config.toml
optimizer = "muon_variant"
lr_mult_o = 0.915
decay_fraction = 0.627
MLP neurons of a small language model. Each row is named by its layer, matrix (up: input weights; down: output weights) and neuron, and shows model dimensions 0-159. Each number is 128 + 24 x the weight over its row's rms, rounded and kept within 0 to 255. Numbers have three digits each.
After each neuron's rows, "fires on" lists the tokens most often at its 100 highest values on Wikipedia text that the model never trained on.

L2.up293:110132118176113101116119096102116117086138163138145108150119127112107151127106120151127143081118213113147134153093109140144152130152092147096150125125135153116132140123152140155117151103116107096147115150107126154124147101126135122121165143104113168135116088145156126137103087130109139121146100156142128061113132155148118161149149133137129131151097124178155134128113110091186160160065138112111128156127124141132151136063107096126133099140104131101115106124154118154109185112116094
L2.down293:091138098165115113154137124132143103102155155135113133188076096140097141147147108140160137086101158109142125117094141134113157116156096129104160170134131140131124175155133123123121155087109128131126167126167100146138163116110136148169114143110115148127136101123143176118140089106127125102157085107128116100133105135127129115157128100181130140083075140136146102168129124122147124174115119085127153159136108182074141126109111092150113129103110119096140123160121142120138164108092112
fires on: "\n\n", "He ", "who ", "(", "- "

L6.up185:139161140137156130141132130169102098114091148133174112095106115160152153129110096135130085116137128112147096095136115161145106131149162115090132143153140161136169138139135179125111090121101097118151103113137064089128155093136127090126107190114173104115128143171113110122128116133123114135124126093138105142130117120132138134127142116149137153104099148128153117147166159165126130131089081129122128142151087132100149082156139102107149137109133121094096166153158173120078086130116099
L6.down185:183138123135155091116121060099119137129146163145144136097152125146144130144118169144131131143123140103138083096154137108180113143162167101138106131138105148135119152140107104099135157113108118144141094121092067109136122159144064159116151116137104101133117126136162109146096136087165130151175096111154125087161139130102170130118138181135125119104113121138115138136131129120104119152116150128138113154166099146103129146168110115099103134092149147133144094165144107109098133077133158
fires on: "u", "te", "l", "elec", "st", "ed "

L6.up297:155136107142115102131079125100133165145144090109110122162083116143048138123161117118149147111134132131124126142086096137140112121148148095149163112123087134142133149138133114167137172142129102129132144129126134123127110141147070130128159190095099177094111110136090084128115137166165134094127118129152113137132111127146145136154142122087159136102125140092150101091142110108153132092127143179107138097105138108122095152084140142127134126123112150141160112179121140078154157137154112
L6.down297:120087121095108152103146125129136148090108099167106116141103160138134151134108112114121162125113130140114115161099069128121107087140133094111130094172138113157077124115154116113164156144124130146147150086159155148118156065142134152123176109114104148160114136123169171106102126089123118116149171144100113080157134160087123118140081127159114110179079147127147147116136108157088151146124129144145096117142121143117134160149145140153153121135101131165135138112097124107131126124157094
fires on: "ther", "ere ", "is", "ic", "av"

L6.up262:123108141099127116125158144127144147143169126097130092116076086136108092124163115065153119133133111097107134147150131135103144118114139129134168214158132114147140105156127143120093144123098125133129101141111132181131112143145145110137086114118074155143137120131133098102064096153139092149110168126106121112119133140148164140138136122200113112114088143149124141099115107144133147159129140103137126159122096127129117098121131108128143141148133124190175123157109102122135131151079114
L6.down262:138115133140138155119120132120127121128136134150085105111179137113136133149129120143124096107122144155149115104137187112138106147150123173117132078122136083076119140121115169118129123083154083115127140131125112157093144105104107155097130159140144089088151101087115127163140139083113147173128109101127110136137126150103099099156133127140139176104175156121082121139131158157163130069134164126092134100154144137136086104155112171096144152103115102112116153145131157155100149121133160
fires on: "in", "er", "on", "i", "adi", "t"

L2.up382:133089107138132153097101161157123076110159114093121119141125126109141123142108122126107155121118146172129115126121111143156123139125178113117115081104088165108169090125113105141124110144179158148099146187102125134100125168122112102171132095131118119157106123148147155158102113132089054154154141130155126140147140088171126110135116156117121113124128110129116133146175142137108175137091127133148144119128108123137145114112122116141125075099102149156119157139060170122136115128168130
L2.down382:122152153092152140124116159146134101161138097122106124109107124157126133127135168147099144095159127082116132112150102142135126143107108165153138132100139119106155114091137177118119133164138163153131151118126153095131080108142166109097098109124122134155168140116080163145143137116130115122136130119092127113116098124175153117144119172091112147169125137120097153114075153120101120099153138138147179134169097092119083130106122177079140126138090107153099081146171141117140124148163121
fires on: "\n", "(", "tion", "; ", "and ", ") "

L2.up400:129113114087098121148125152149122125125104138137141152155173133162144153129123084150155174105088151107131102085121110138118126135080124123131147117130103126096084164109113137167096174115111131146077159165122129151127095104163148131105097098082138074127116118165133171126155111131138126118149129121166131117158103140067137099127111120143156119133141122098108117135113142084141142163159130152139151152110125129187091108138116151128101145142129112146097112143162166173096112143162124
L2.down400:123133092107097126130169105162118138122106166090148138130162127172157194135159108157153143105134104113134093096133103108099162131097108107093124134123125137072090176133109153148122171132098124154099161135136106114156106135142143132151115112107144089125098124156114149114119145153095147108122108144154134100135087094121164104128117133145125116110143132085110088100104181123129144159156168127111115155076141163156099139095162136137126134148126118111136126163162160147088112114139136
fires on: ". ", ".", "0", "1"

L6.up192:167125112109114109159155133123155120143168194103113153160124111082107096122116147140132090122141159120146151122103161146173157121103122116145086089111120113134136120144095079147156115112147141104116111090149114116128137126107152083150125123101119106088141118145131099112154138148095110135127090136112157143096152147110139090142159149160155118111145137104149176164109126130099142111119077177110126159137106101136134172121145093114088126152121131178134168099138102113090142141167125
L6.down192:141123116126134111145115088109150154134134105088154144123121126109125138153108146145184181124093148110097133131112133126156160125107154128157147098117159102114127125138104074164129128133147118119063110144146153187098173113111107118094127111107107116144145113099107123106160163126107130151163082116152132149106118142158121138125106107176140163135106144184136122184168121138111139150111125137109115135076152096117105100099125133151143122165145114141157157114112148097100139066113129
fires on: "row", "ow", "y", "at", "on"

L5.up631:198111129130154107124146140138100106134178132104099089111119105147137145181124120108128128134124145146118129143133150121104129138142138102126133124124149122109109090135117134130094160152138120155113118141101103091095134122093149115126092129154104129154137124156139123131124129111123068144110135114103126125131106140115148169153099135170118090128128113146088180106135156138144147155084153143155139129179143086172165094049094107143139109127169108174135107135117134109169118177154085
L5.down631:089153151127117126136135126132150115109118089166105153101113154124104118102103138101080129151165074159153157159130121127115114122130131154143115118134150130149132124109153137131117160138122117146148084126169171171154123078132176101137103128125075111123127128109111131145178081147131152163132127149127135163142167114124167120084151090086164142154107144120122109101116120142137100150132127081121093097152135071099108146176138121106108189130144153122133139130113083143121135121130151
fires on: "a", "at", "i", "on"

L2.up520:112087105139108148111118165142100146155130132129144137117155116145143127149127144116138099109098112106144141120121105140098147159108093130150133101137109120128075138100108129153129112133066124126171102143118127157136111085103161119123133110126190124107122158139107108118110087151148162126152145156140108145115117199129139133164100122166141117146124102101097117151151195094128157101080132132119156119112130138189081094121132126097146144108112083150145148118188104120129158153135114
L2.down520:177122108117118097116116105133118113149117177122127158164160155104143168131107130111139089102125088117180104128118114102149129109103159146138133150109109121102054159124137093134129138133117120158129111106109139129156124132113139182158149133111181113095129130141094115089128153128111148109116097148139134114113137160134159108134124186189145144134179121103091099148128152148125125118138127114147112074106112179144100138116134109107084111111116097138143174166126101142112166136143121
fires on: "ere ", "0", ".", "sid", ":", "to"

L5.up279:131114125119143131142193131121162124145148125128107072151089127135140120131158151107141175122120131159161121144127144104113125138122150122138067078104147147105134110152140174104151110190137084128112154130124111135134144095155123160169145133090143163072077120152104131151192143147134130097142113094130141154101129099079144115113088155147121140155142127110105134101140100121137152123099119107130137123105168108145129112136093102117153148118081100105124113129122155135122123164134172
L5.down279:117157114153139123119145089174098160105131145142168096131106133161108160093103176167109140105173122121142143117125116152156119137121128130130111120153140126106192149116148152134119139124116095146120117128115147153108065119127152114159106118107105135138156177133101076108104137094125111136142121122105121131166143169129102109121097139120151142147147130128088124121119108123110082136139113120149063138115091097159119112182179120093134161191107113128134098099105160141114126129120162
fires on: "ag", "om", "ub"

L6.up147:119152147154158123131138139115133187148128147162143159149157086091146064119147131105116118159099134121107132109083106158082110134151140096102160145126179136142133141067091100131130103130128109142147103111139106120108110128141115156091141133113113141110068085129122088116107102146108157133129114122218138130138120119147136117137144141151097137174125137131091137110104175137125144127142113160159156123121125122143116149095141152138109117103135157145168141122146152114075136145157139
L6.down147:122151147083112140124106105146162133160128135150128082133075126130144120137127130130155150100088113125138097112130131063137156113159111045160148123151162144152120127159150117101102068144139143100152153125110090115167115141129147126116147162161133134089158131130145136126130116092118104122108129142162133123118151088163132140110130090139141115109135131120113128160095131136143119110153142150134157132177107080166166188101127096157118112136122100141125112115155130095129064135138151
fires on: "ar", "C", "at ", "l ", "inc", "is"

L2.up58:127096151093112153118106117177161137109135135079136148153098114099138143117179144130094166145112172175136110123131115145140129128120124095106124142137104143122145154122148120128197125111110110118110126146109149122113127189083116116116142108138069097122135113104139158111125131129141136100151137113146082131087130153124137121160153095127174113127108176211105094144138116142100174126141142182147143116109137126153132151141090143163132113124143155102118117141118133135106143112175119
L2.down58:112131119148197149145140145143110090160160141121092137109149149179123175166060088108116138098123069107156139081160115098103157074123118132108155134165151108143170162098165156093090163135120167114082109098119181135115123100138109101134127143090128120129120114112125077113142125115136109119128131149117117138136141116145116140130136111135114155134117147146126138100107133123124113113122094159142139145116165138174126108132110144124129093096139155141108152111157169134138135132109132
fires on: "; ", ":", "(", " ", "– ", "ess"

L5.up453:148131112143173151116124131138150082147120117196153159123131122109125134124141132132132133109178125136114121113148124136139095122114113143076110126138180156096094169206159146143088144120138111159098137088166134086109131095136092116152126098177126148143115108121123101140117102148096141114100115156160091137098125126123104135135123129134133107134098105109145117119091113155170110081094108132138167106136099159151091089144101121112117146149166122133144119136071112133163147117124130
L5.down453:113115127197102070141146152122135136130119104129148118145143089145132146107163126070155149142098125123109121133167109098133143132154144143122133130141123098156172109065127129133132111085108063143092150130093127155096098112128117130103102112131144102137122105124099143180120128144148083165135165102142156149119096152112139151111179114120107135136178119097127153111112126109165131132096140088142108096111114110143170169143128150159155140104149107101107157131151145132141119156154140
fires on: "= ", "ag", "h", "% ", "ou", "e"

L5.up13:175110128108113128090113127157132100156128129111130142105115129145115109081096110130145095169166132145133126123139181101118140064124112168127137101159124103161091101122130144142115132109119101115097142190135127106188119119170148135102127112087131121115118163143127174096136141135129130120146123153119128078078169173157140123112127144124132100121138114120140109109086119102117161135105165147169129148138105127123112108120157152085144139136118091128102163125136120121099120173064147
L5.down13:118145102141101083191125142134105165141139083061127126162121101152124104085131137112138157139153121138091126151094127143127108130127125119121129119121130132094155108112148126168128098102120137130117165122130152170110121116133111136142115116157105152182151096099064143131099134127181114108114171124126145160137134121108159122187126119103130118111140131142116155132092113124157143087143141141112126094144137081119128133122088168179169126128165105078146093113150130151155109115130096
fires on: "t", "er ", "id ", "on ", "t ", "by "

L2.up405:096102121113107137143123093139111100098143145146118160146123168176141163160161136137177149092124138113081160140156146151095083137068117090065069099131145120117110145123131150119082187097131133093122125113101162147130132093161128137157164122113142147140161084117113145128166104133133131120133126109113110153120089096092114090132101152149134144101152135135131124102107116112114107112141125119135145141135148144130127149137101141167107090132153114132156124125161111134174136129163097
L2.down405:089146145124088151125108101123119143094148161143079154153102140150125166142158150114149150079100115147104149083160151124124153137112127103095056061154133135123140134119110148137102173087179127084137132078096161137121161149133144100111156095089152134182141078110125148144161140140136117139155140163111136132131100120097117130119106151110123141106153116152131133104107130086100097109129130117149128128150149123135141151116125133176102106129145128146124138145129102150167113134137119
fires on: "inter", "ure", "ter", "fir"

L2.up254:125126142169080114119133099147108098133176132152107129119149121115129201129147171153152125171144124083094141142114161124131167122086121097090111159122132113125112130114122093063107128093134152115116107129126142153154130145137137134113164107112143162152138131075124143127149096125112152119110167120125097143102118114126100116165087129170144156102093106114128109129135140107101162120115119144112144151129150112146144127135100131210127108073119095126138114161149115140128164165115095
L2.down254:096144121121071114104119117092131140134155165121135075116133164115121203107130135115176119103127126079091164095134126107115135170153144150113115104172127146134089145128100118102115144126188127088133117142110119118185170127121140154127130139140148118156141157106132145096114153123154129155107135119125160129123144105131135107140108150109135116155123124136146092128101106111112122095137122139109099124091137159119172127122113120192126121091168090124123126174150070174142109125135124
fires on: "2", "inter", "ter", "de", "tur", ":"

L5.up477:146137142124094088181158147117138125127099156131149106140136168130161154096104127087162119103126125140107111134130112117162096146115129166108117180114094159120075091115116085102128119135103110170118112115114128151095150157130125134129104125123094143116148102132164140106180140139163100107137118100163142115154133092120109154132131115107139113068151124095074153115147124145109095126123082134174115128157145097134113163130135117164112151171161132093122156125141127109184144106101135
L5.down477:133145160174119131165131089134133150145092118122140081098175164115188135129139106135131118154109122137109112138139119163155113168107124153126146142124127179160125113129097089092140137107124111126147082090106134159095123156179135136119098135143108156099148126144121110114127128113155098096131129075150155118125128103163091131149141116107127125147103111145110141113150089114131091120141111111150109124140093075172099141179158111137105140117114119121164150201155120113139107130144090
fires on: "\n\n", "n ", ". ", ": "

L2.up238:148109076132099113150127124125149132171131085115115145130146106068168159097121128147162101155097138091133127089126152135070147095121161120141179117123165120157089145121129117144129108132165124117154113121133136144163140139122135086116149121134108098138079190156167110105121097161149133130114162127109142145127129140123119106146134117125136086129081096102133136159138165143136124152140119124113098107179165146134140096117157087126161148114145084164116138130128106139090154151158154
L2.down238:123127079122109100150151124157150122169131122111127140148139105046144144135098133142120125123087119109130137068135108123075149092139113126132165129143190121125092114131143150153116124146143151086170098143127111120138176117121147093111152168133093113112092195125181107101158124161119130103111145117103142129124136138143118097131138142098092126103111127122154127145146179119130119124158164126101103158158118137138140098137125118101147152139103073134119150119131105121119176147155141
fires on: "New ", ".", "to"

L2.up229:079108126122128118147136103073134158135139125088134161131073088138152171125129087136151170138099129110125125126113109132131139099075096102128142139134129094098097128130103124160132095112094156102109081166153102180100104106131145139172126137152134111116134107145116190136130111159174167124133130133088125121134126164139170111187136162139134127122107133126103126137162141117152147129143134113148155147111149095121110144079111106139098114158140140131140119123164125121141179167158125
L2.down229:177122093112109124160173171151098104167157121107173140100106095085137119122170122130150109161139150137148164161082132118154136155134168141174119107097149116109114100149125152139114148101132121118118081137129109152118126120169154167115122126099149152089109113129145089108129115152147145133109116159112083143134144088194134097107133134110160137130105107120135063119102110120166131146123167106185143118145110158135131134090114124126093132142114119120109134113113113115095100117133118
fires on: "to", "om", "0", "am", "ap", "ere "

L5.up472:085142126157087163101131164174090084137153102143135145137155115173175131149154088130107120126118114151137136102139130126120120086141127125140092129104078131129142104115154113097095130146160124123121160119122143149084137098152153119119131083123130118146129130098144116145126099174122116092178104111097137158122136143102131154134125141131134156161091125190150122182115133145143164140147120120162102118093103113146125080120140160124132113188131119107089120138126121119135142106195107
L5.down472:104168131162148132107155106148145135113153142143125135111160151116158118093130153134071159096136090123097122154159186137149138148174114139155136072108154133165123112080115130109101137098105133104111121118153180139124118120143136133113154121125118129131145110110116148170137130155117097122116147118072124130122115088084078145098099104110116180127100093183134122139164109128099109084130172091093138155112120135102145120110170158135150122159130099129113118155119141113130116133158149
fires on: "w", "ag", "on", "n", "ew", "o"

L2.up480:139149137114146097090148162157136124131137137155095134139154085093112119151136110090170155119161108132101123081120140165123096112154134106114090116111151118107150102123066131102126118143169114124095110126128137126122167161130116111170106119144108145146138134080136110114063150146110083136154100154083128151165096152148107132117141112125115160120125132124089103147143135166114133160128161131152136142145135126096155147124137109130166106144127155073097153091081104143106090102161134
L2.down480:157134120113145117175118103153103104167141085122143151159126146117104094112115099125117071178170129146110091105104135092124064102147166104084146151115166176103129137153133131106170146149131163107118135135166128066172109163114096131158106145144102128097158111105118118105121135120125184103147099132102133101116107140141133100144155115110146157130165108117130125108124164121160128108116138108149147093129105171134119185122107120139113123114126105138153123134134146139133100130147149
fires on: "; ", "| ", "nam", "age "

L5.up215:134167107118102159160144120135090164085147100154099083137145144092104118114147154074132136158142113133128112108121095150168113154109114065107172157107099133143088140139134124141135120095132098134088129131157145095131151150136101163132096123134108104124117145127137121145177104165142127095124112159170094106128150117148101087164141108133106171122149110157095120103129122120103105114108113159101129137142116125156120154181096157099150149111142169135093113099101123103122164156137133
L5.down215:127167118088143137135174103107133172164108132146109127135136162091086145138131167126114158156088105116153164095104135111144131120126156081136117110128130133159107186127135104135128085128068113121168165177122118084116155113143126118091114098133126140098123129134133115120141091136148108088154153150111124116146154101115148102159108128132095118112164097116100112125123132157096087098092092145120156157149122127150107147168116119155132132168166109137149130136150121111128110147107192
fires on: "el", "en", "ar", "is", "at", "rig"

L6.up110:094145153114118128128164177156122144148149108151132073124088161107111143155155137121118139091107099138097165098097146094119128124171149151144154122116139122128077100158082144092140149141114124164138175106146122140137110117172096123144084115123135120084137156086114124089127093103106137132105106089143109133146128105116129113118142166126149151131154169115110138135151115149152094182133123145115147117092133095145101141096108085096126132192124112116158133084151139143104125114138126
L6.down110:132132105132158124166137121121103114127076120115106148112135113150090131127119115119138128123120112119122096165193155143121156101097161116107104065119143095116169188156132133133110136145134139111128141171151148140154112130087146124124125170152112122160106144136143162166126091140086097107143156113156127153140128131106123149100151117113117146092133146170137133126117099119156125146116100166135092116133135055168156125150112143105113123091152157133078085115128130092188120116145114
fires on: "om", "of", "| ", "x", "e", "ag"

L5.up500:140128080118113116168148129138136112139129175130101115160084095112143144128119132145118165129115161147119104113114143167163111075130179145125152168130124158125135117163065100134163122110131114119089131096104144157107099118089125126144108138170122127104171132152131109147098181119141136192110121098118166142134106141129119103145141151131148119103143163149131136109134117116147159133139131121176086101122121070124122140119143141130114138171063142126131164094132121089093146149150135
L5.down500:114174139150180118091168106110117155107135133135115092158133086157136119107101169136100144121129137091167128140124159135121096087113117103154089127132145132150129147072128086081149153112131132117103128147178117140130094140132151162116165173108149105124135110155099127120109155150120101149105117154131150138146144099128106137136127142140122154175078113139106186095148133130102113142135125141140141118183118118113113120125169160088119102166105096114138139142085166115110094105106144
fires on: "op", "ow", "y", "k", "ing", ":"

L5.up320:128140118090129124185159161157146142130121117111146103145065161106203115116119092092110133145099140136117088123147132114188159115147132114151169155169123099124146139131104105139144147114122108138123084112086125092097163130111128125143118124124117143105163126167146137107139127093161108122119114110122153130147109135140132133129128135113131181064153160126128128094173096149098122091128124180127147142100114088133139125130101153137097131150170142118128127137107148165161104119168126
L5.down320:157137125121149124127159147154171139128108119150153129121083135125137124129117091098070148141119145159140107140164132130164153109106093145160126114150141103118126128149150130135156128128097113150124118121086119110081129121136124131113146128171130162112161108136123135121122141125119101115107180125123126171114121142106124137100098135095121131097108144141136160102143095134107097113112142171123156155092132000137156117103148175130141112170152134121151115131106146154118123114142128
fires on: "\n\n", ". "

L2.up85:144105097170108152147125186157122107092139117099101152123111129096133100160127149139129122131123161121133164132141077133172088151142112120099112127107125149144125085159153083123132116116148140116138174158141124080092128179139126105139108129144152145154143110130118139145093148140122137128159112085153102095099116131122093096140110122146092120069123115121091119128121137121137129143091094113136079136139156108163134164150118151141162172105172160106152104154126132152125102163129183
L2.down85:110120164086133106119139112124157133178120143143166073135138125135152123104117104124141105152154101151151109131107155164096166110112136126147107132158100121113154137096147144161109140127106093152146127078131173199119083081118105101124126139108118136100135115113121141122120111092165105119087120137123154154172156125135155147121125135112139131164131126125189154124143115136108130132183176111119142133113147071076098105109128138092130098167100130149118125121136133117154158120125086
fires on: "ation", "sion", "te ", "ation ", "ational ", "on "

L6.up512:117091137100164141132117142126100181137113156141159119128137085110128150158140088158102179154188152162124106124097137143135138103117130119109165077117127158122119138144073097147098121120176159120147141122091146134097193120096141149137113130120114151140146125146142151117143140156130149088087089103111137147139120114129165163080121131149160114121153135118139131118129138134147135102093153116150100136092150136096117138056145112118135092149108109109160142148108094125099126122162133
L6.down512:146100116119127150143146117124178118115095095171098139100099137113125132098083138145089152128099109129168128141107196125085128092097107142150118119113152090130159115137134100105165139119126104074107068116138132120150144142133126151119115114141117089105166109138153169132138101128136132105144144172182146133174151131096144111157120119138137116138070117179136146138108091138138096131145118174119143138145123128112138107155122144127186111140161105108099113106137127118127108162170123
fires on: "u", "y", "k", "w", "a"

L2.up199:160081148133114129102091139178173137143121116067137139167143160124144103198124143080103122122107095139153166133125103155121096172186149127136075120158128147125157098140094155111125105151126121134113101131124126106115082175112112111107144088126115131125118130110122088135148115096140107132126144132177101152131103127118189155137113113119114090122101116127127133133152124141107162145136105099141130170123108188133132102108097127131117119114142125108112139090103160113131129103137152
L2.down199:162150133125126100171161135094104136115112142178114115109097117118095165082135092158144120100160159112139138130120115096088152110103132164138167168108140132121107132137142128140151127107152148142119111098151137155120155083146147130127126162134109117134113089129141114113125151117108154113090143156077125097126088111147138126092157130171137204138152179129104106137133122134136116097140106146155122113091136103135128163130133116151079119109108114183144147160150121158135121087084087
fires on: "– ", "ate ", "ist ", "from ", "and ", "; "

L5.up483:186138143102105080117142101115123103121118127109166108164095140157097142101118128116141118162172119066117185171139156078145128112128132126130136142105097124151089096133141116118085097120157122114149174155087158125210128120153124135136154150086120137127117161128131108150158117096117129094145138132161176151120132141127118179114130110090142110141113116082110092138108090100122140141125103127112112159106097124127133123136146137151151120154126115117126156140105163113142152140096129
L5.down483:132174136113111110134136122129135174158134151111154137124133121122142111164096081140156105154138146133101103166138167137127128105138173131103174139152141133160088176149109133161145116132109100144148102131127101132109122116096154159130131074105135147099101118139145149122123162185110132126126091127124089109136121114134138099098136125160090099115137167137128090121084158161120099082136161111139107118145146050147147145131169122122107109108110088098151113138157131137098082140145101
fires on: "ed ", "t ", "er ", "-", "o "

L5.up333:162134118094137134158158112111114147095163135081101099089136138140124116169139126105108137117111144143153127152100104167138132118101166113145149120088118114129128135125173103118146115144145128146116118097154120121119162128135113139178156158145107087123097127124116139076153112117148084118122118101137136123120069136123125110163159144103162100167139157149171081137149106166100148137140128138190098127123128157135126114115133098133103092176108124067119148177182101112126122123138110
L5.down333:166141097145116160150081093105128083128138122149136138103196134130162179124155129150111096114167114095108127100138139122105132110148117162146155125131164107123113140143135114072116118121111119124154163123162112131122114146168136135105092107148107130095124139113101105160104164129145082140086140144148083110113120134143104115121098151082123162139149148158135157073145124136144158116159180108151117135078096122098087135103117153135152150150124171163122108143113123121146163123115120
fires on: "an", "u", "on", "am", "ol"

L6.up197:152145082116132124151141144123120102121152106102095142173121101113127153093177111160113141126071133134129089095130115103096125140154120082141137077125090143109104147122120110143114115139130105171140087086136146127138144126124124117169180097129128125141161173114105108112140169076133127118147144121099124117099134145130178155116054103117163132138130123098104152144141107122148142125102189105106137146091166142127161135150134139167124162156129143120145126148131102154162151132147121
L6.down197:115179150108098143104127197109090169112127089137077149102109150090110115131150161138082179105101103133173144156088129144128143115110150156164147145102148155134090153138121136108150139120147149086134164151163150090108091129106094097117108138137131120131131104122136134121111108118148154144116135142168152187128099142133114128104114163100093117149131081088123091102123157096142172123150114127154133098125095131110140130098150150116130111133139145143133173117105123118135117154125124
fires on: "ab", "y", "um", "im", "oug", "ond"

L5.up298:139087157080165143129110139143147097162163138146110137141110095138153106142144126119129110141154123112138142112153090112096106145130131103086127127140129087131115106130130142120170112148181107124082147129135101093152191135115123129143093140133120149145158108080140108141104136089149123136136114124128192117162158109103159142093138107124115171113106200115095138127108129163143115145136143130191130121097128145102117156093103115170166147150121137121119127099137164078155131148131127
L5.down298:113125145130120109150131133110136096156148148093160132104172117089124150133106137126148129137134141132127109131125107141092131181144119148146137113142093094122155175124107116143124106121153150154133108137098099132133131168185128140159119077083125149120087086108147180146177101161093087105074111135089150146109139166150096129104151135099135112152141101159103160114129170174111136128133064136133142145144128097116138119111110103117119138130109118131146125107128091109117139148193146
fires on: "res", "| ", "rec", "; ", "ath", "pres"

L5.up219:139126126092124109116142100133143067145149104137148138112150111100102103132145133107152103146155104140105160155138129135165114154141146081102141091112162142155105132159148084126071154144169110140137138145121108117138118129138139162148078111106110162142073142141124091125133108150080180135119093155150080125116136156121143110150120137115106113111126134135104127089164136122095104127155127169133143151134088120150158082163128108148172116155125174147144112119105147114131114060131126
L5.down219:151148131104127172110119146149120136122170093183116141141109120171128147120084048150171116103138116147182165110083158118155119127123112096096119130128115114115158104122097143120143109120110103117146099139106129151091151104108133126130167143121093135142082149113128132137142109140140150074169122114157126107149114162137104122147143101117106135111148098150117114102151124133159101120148137150112128127174129141097093108137126168166099094164133143121138124190167100128152138102149098
fires on: "un", "as", "en", "ou", "e", "is"

L5.up452:106141118161097131121175075136159113093102129103146100088150119158139131129121133131146100095131119121156123130116104126147130145103126098136104176103116102162099151130095155144161146071106124151156142073108164104139129121152135161146122125164110139109161130165112119125120094120130114108150130127145166175087110149156175073109127099115139175147117121139165115162127130156141123119145140144158105152094136113116142141120156107122111118163126063110142138164163105113132118124093174
L5.down452:125128150165157089110118117142126098145149128181143126139160128126135120099085095142121124134126135164136102114131141123155142154126135131090096119099137167148072127159153152143142108158090126132160108151154164148109147135143083143156092123129113095152144097106132118121110144100175135130095123111139118103085091135153134161114131149120115139102098141127077136131122115166135096059121143143151110122146137102127085113135158119134117133123152150121147138152168164195073133086093152
fires on: "en", "re", "iv", "ol", "on", "oll"

L2.up300:174118118162144123148173143118104120174126059144071103146138106122154063133140121145214103149131102127117129157145128152129098137132112119151117103120122119157096163120128141139150119139121126127165147120077132133134105110162134143149135097130168163123109138128086138109127124107122139126140111072140100123074100127177123144102088142125173135117122109123167145105138158145129113129067123124109111144105142150123080155112161145156107099134133112126136141113147109151105132129123139
L2.down300:150132119118121183127179092143148110149188126144178127148155114158086105127093106120139105146127107110097126103137143146122083160128133102169119136152100100134106149083095155117112132114174102107167146155103079143110138145173096125183127082117157156107080098175097137130115116130161140087114126131135157106121154132149099094121082157111142123157130130127096133118083123129135147142119125134101124132113114146135109140140135159119122137110156169131151158132129103108124136155102109
fires on: "illi", "ere ", "ath", "enc", ".", "as"

L5.up479:153159139138143121166152130157097111128134157127155118126108099171101137098117145144156132113118128127155135133123119102138158150110122108099133110116129121085075122101130116104154123126117138144141136136130177165176106109118148103173138103160072137143080130123060110106123153109106171119091112105112125103103147103098144122112126151166143188080121160153143124144155139141120114146086113100135077160085145138119144094158159160137137163148132146109134164111091111126137111098128115
L5.down479:110137124159109127099097114117113110125134108129184142135101105173087131143132110135129073107090122153118130179116135136123157114112138117116148165142099156121144146113149144108088155155145139100132111150140110097119180141117111130110155113125143136129160116137152150133134130112141120142125191147129161130139132145131169101144121111145095127156133137091104104160152181096097156127109096130132125106097054089111074098140142121102090117164159158139158127159154082145115166145102130
fires on: "i", "y", "ob", "ab", "bo", "oc"

L6.up491:080120124160123136124147112127147105160115099118100139181161132123158126143156112106120126134163125126110111148165159090136151132125157145144092130112151126127129121100119102145117115154130122104151120118146136117107155104118100119138120127153158155157127147165138065118127144151146090087107175069100105129152179117126128164130144102178138152130083179124118179143090100107126168065145114150128123147149108135179142095105113136120134135143147134104090139159132081111126148108105137
L6.down491:166150129110099122103126081162123179111103126145131147112097143107124086147146138190147111130127110109169143128107086166125074122145176146106144132120118140126141116172129178146138100157122124177115163148127146097069142129147135118089131141135124154121148084119122127099128113101096123156126099161075117122097107104139142131127123116118139133147137081114144130150147137118112163137088116133121136124110111133184090122127120154118123113135068139161115144133158101152129151136182101
fires on: "n", "w", "or", "200"

L5.up287:177160117122110133112148104110114116158117140146141101128144134162151155121090145135089111123167098132127096136131118144149110152108157108107123139172098136177168135163096131118159114096134118122122179145118086116124103116135139155130144151128101095100103111128128109138173148093147149114138147137150109160133120090116144116095148105121114139141126161096201122091064108187142175076106104120136100114131118149144117131121086145109130113142114127072093128136117153142130114149109101
L5.down287:146142167178120136131140146094173112106116142096130111129146110127114156127133075148167145107105130159086104108100142140139136112120139154162102093184154118133157114142144120157117092168152143148103111143098159149136162123105126166103114123149158055129097109094140110149090125153108134108128180164147102119148103132120088090191161145125127140106122166151121123151131131088096107098148140121148091133107128099132140139130138101131093100112149128115151115127126123110154115086120144
fires on: "ir", "es", "g", "ep", "ed ", "elec"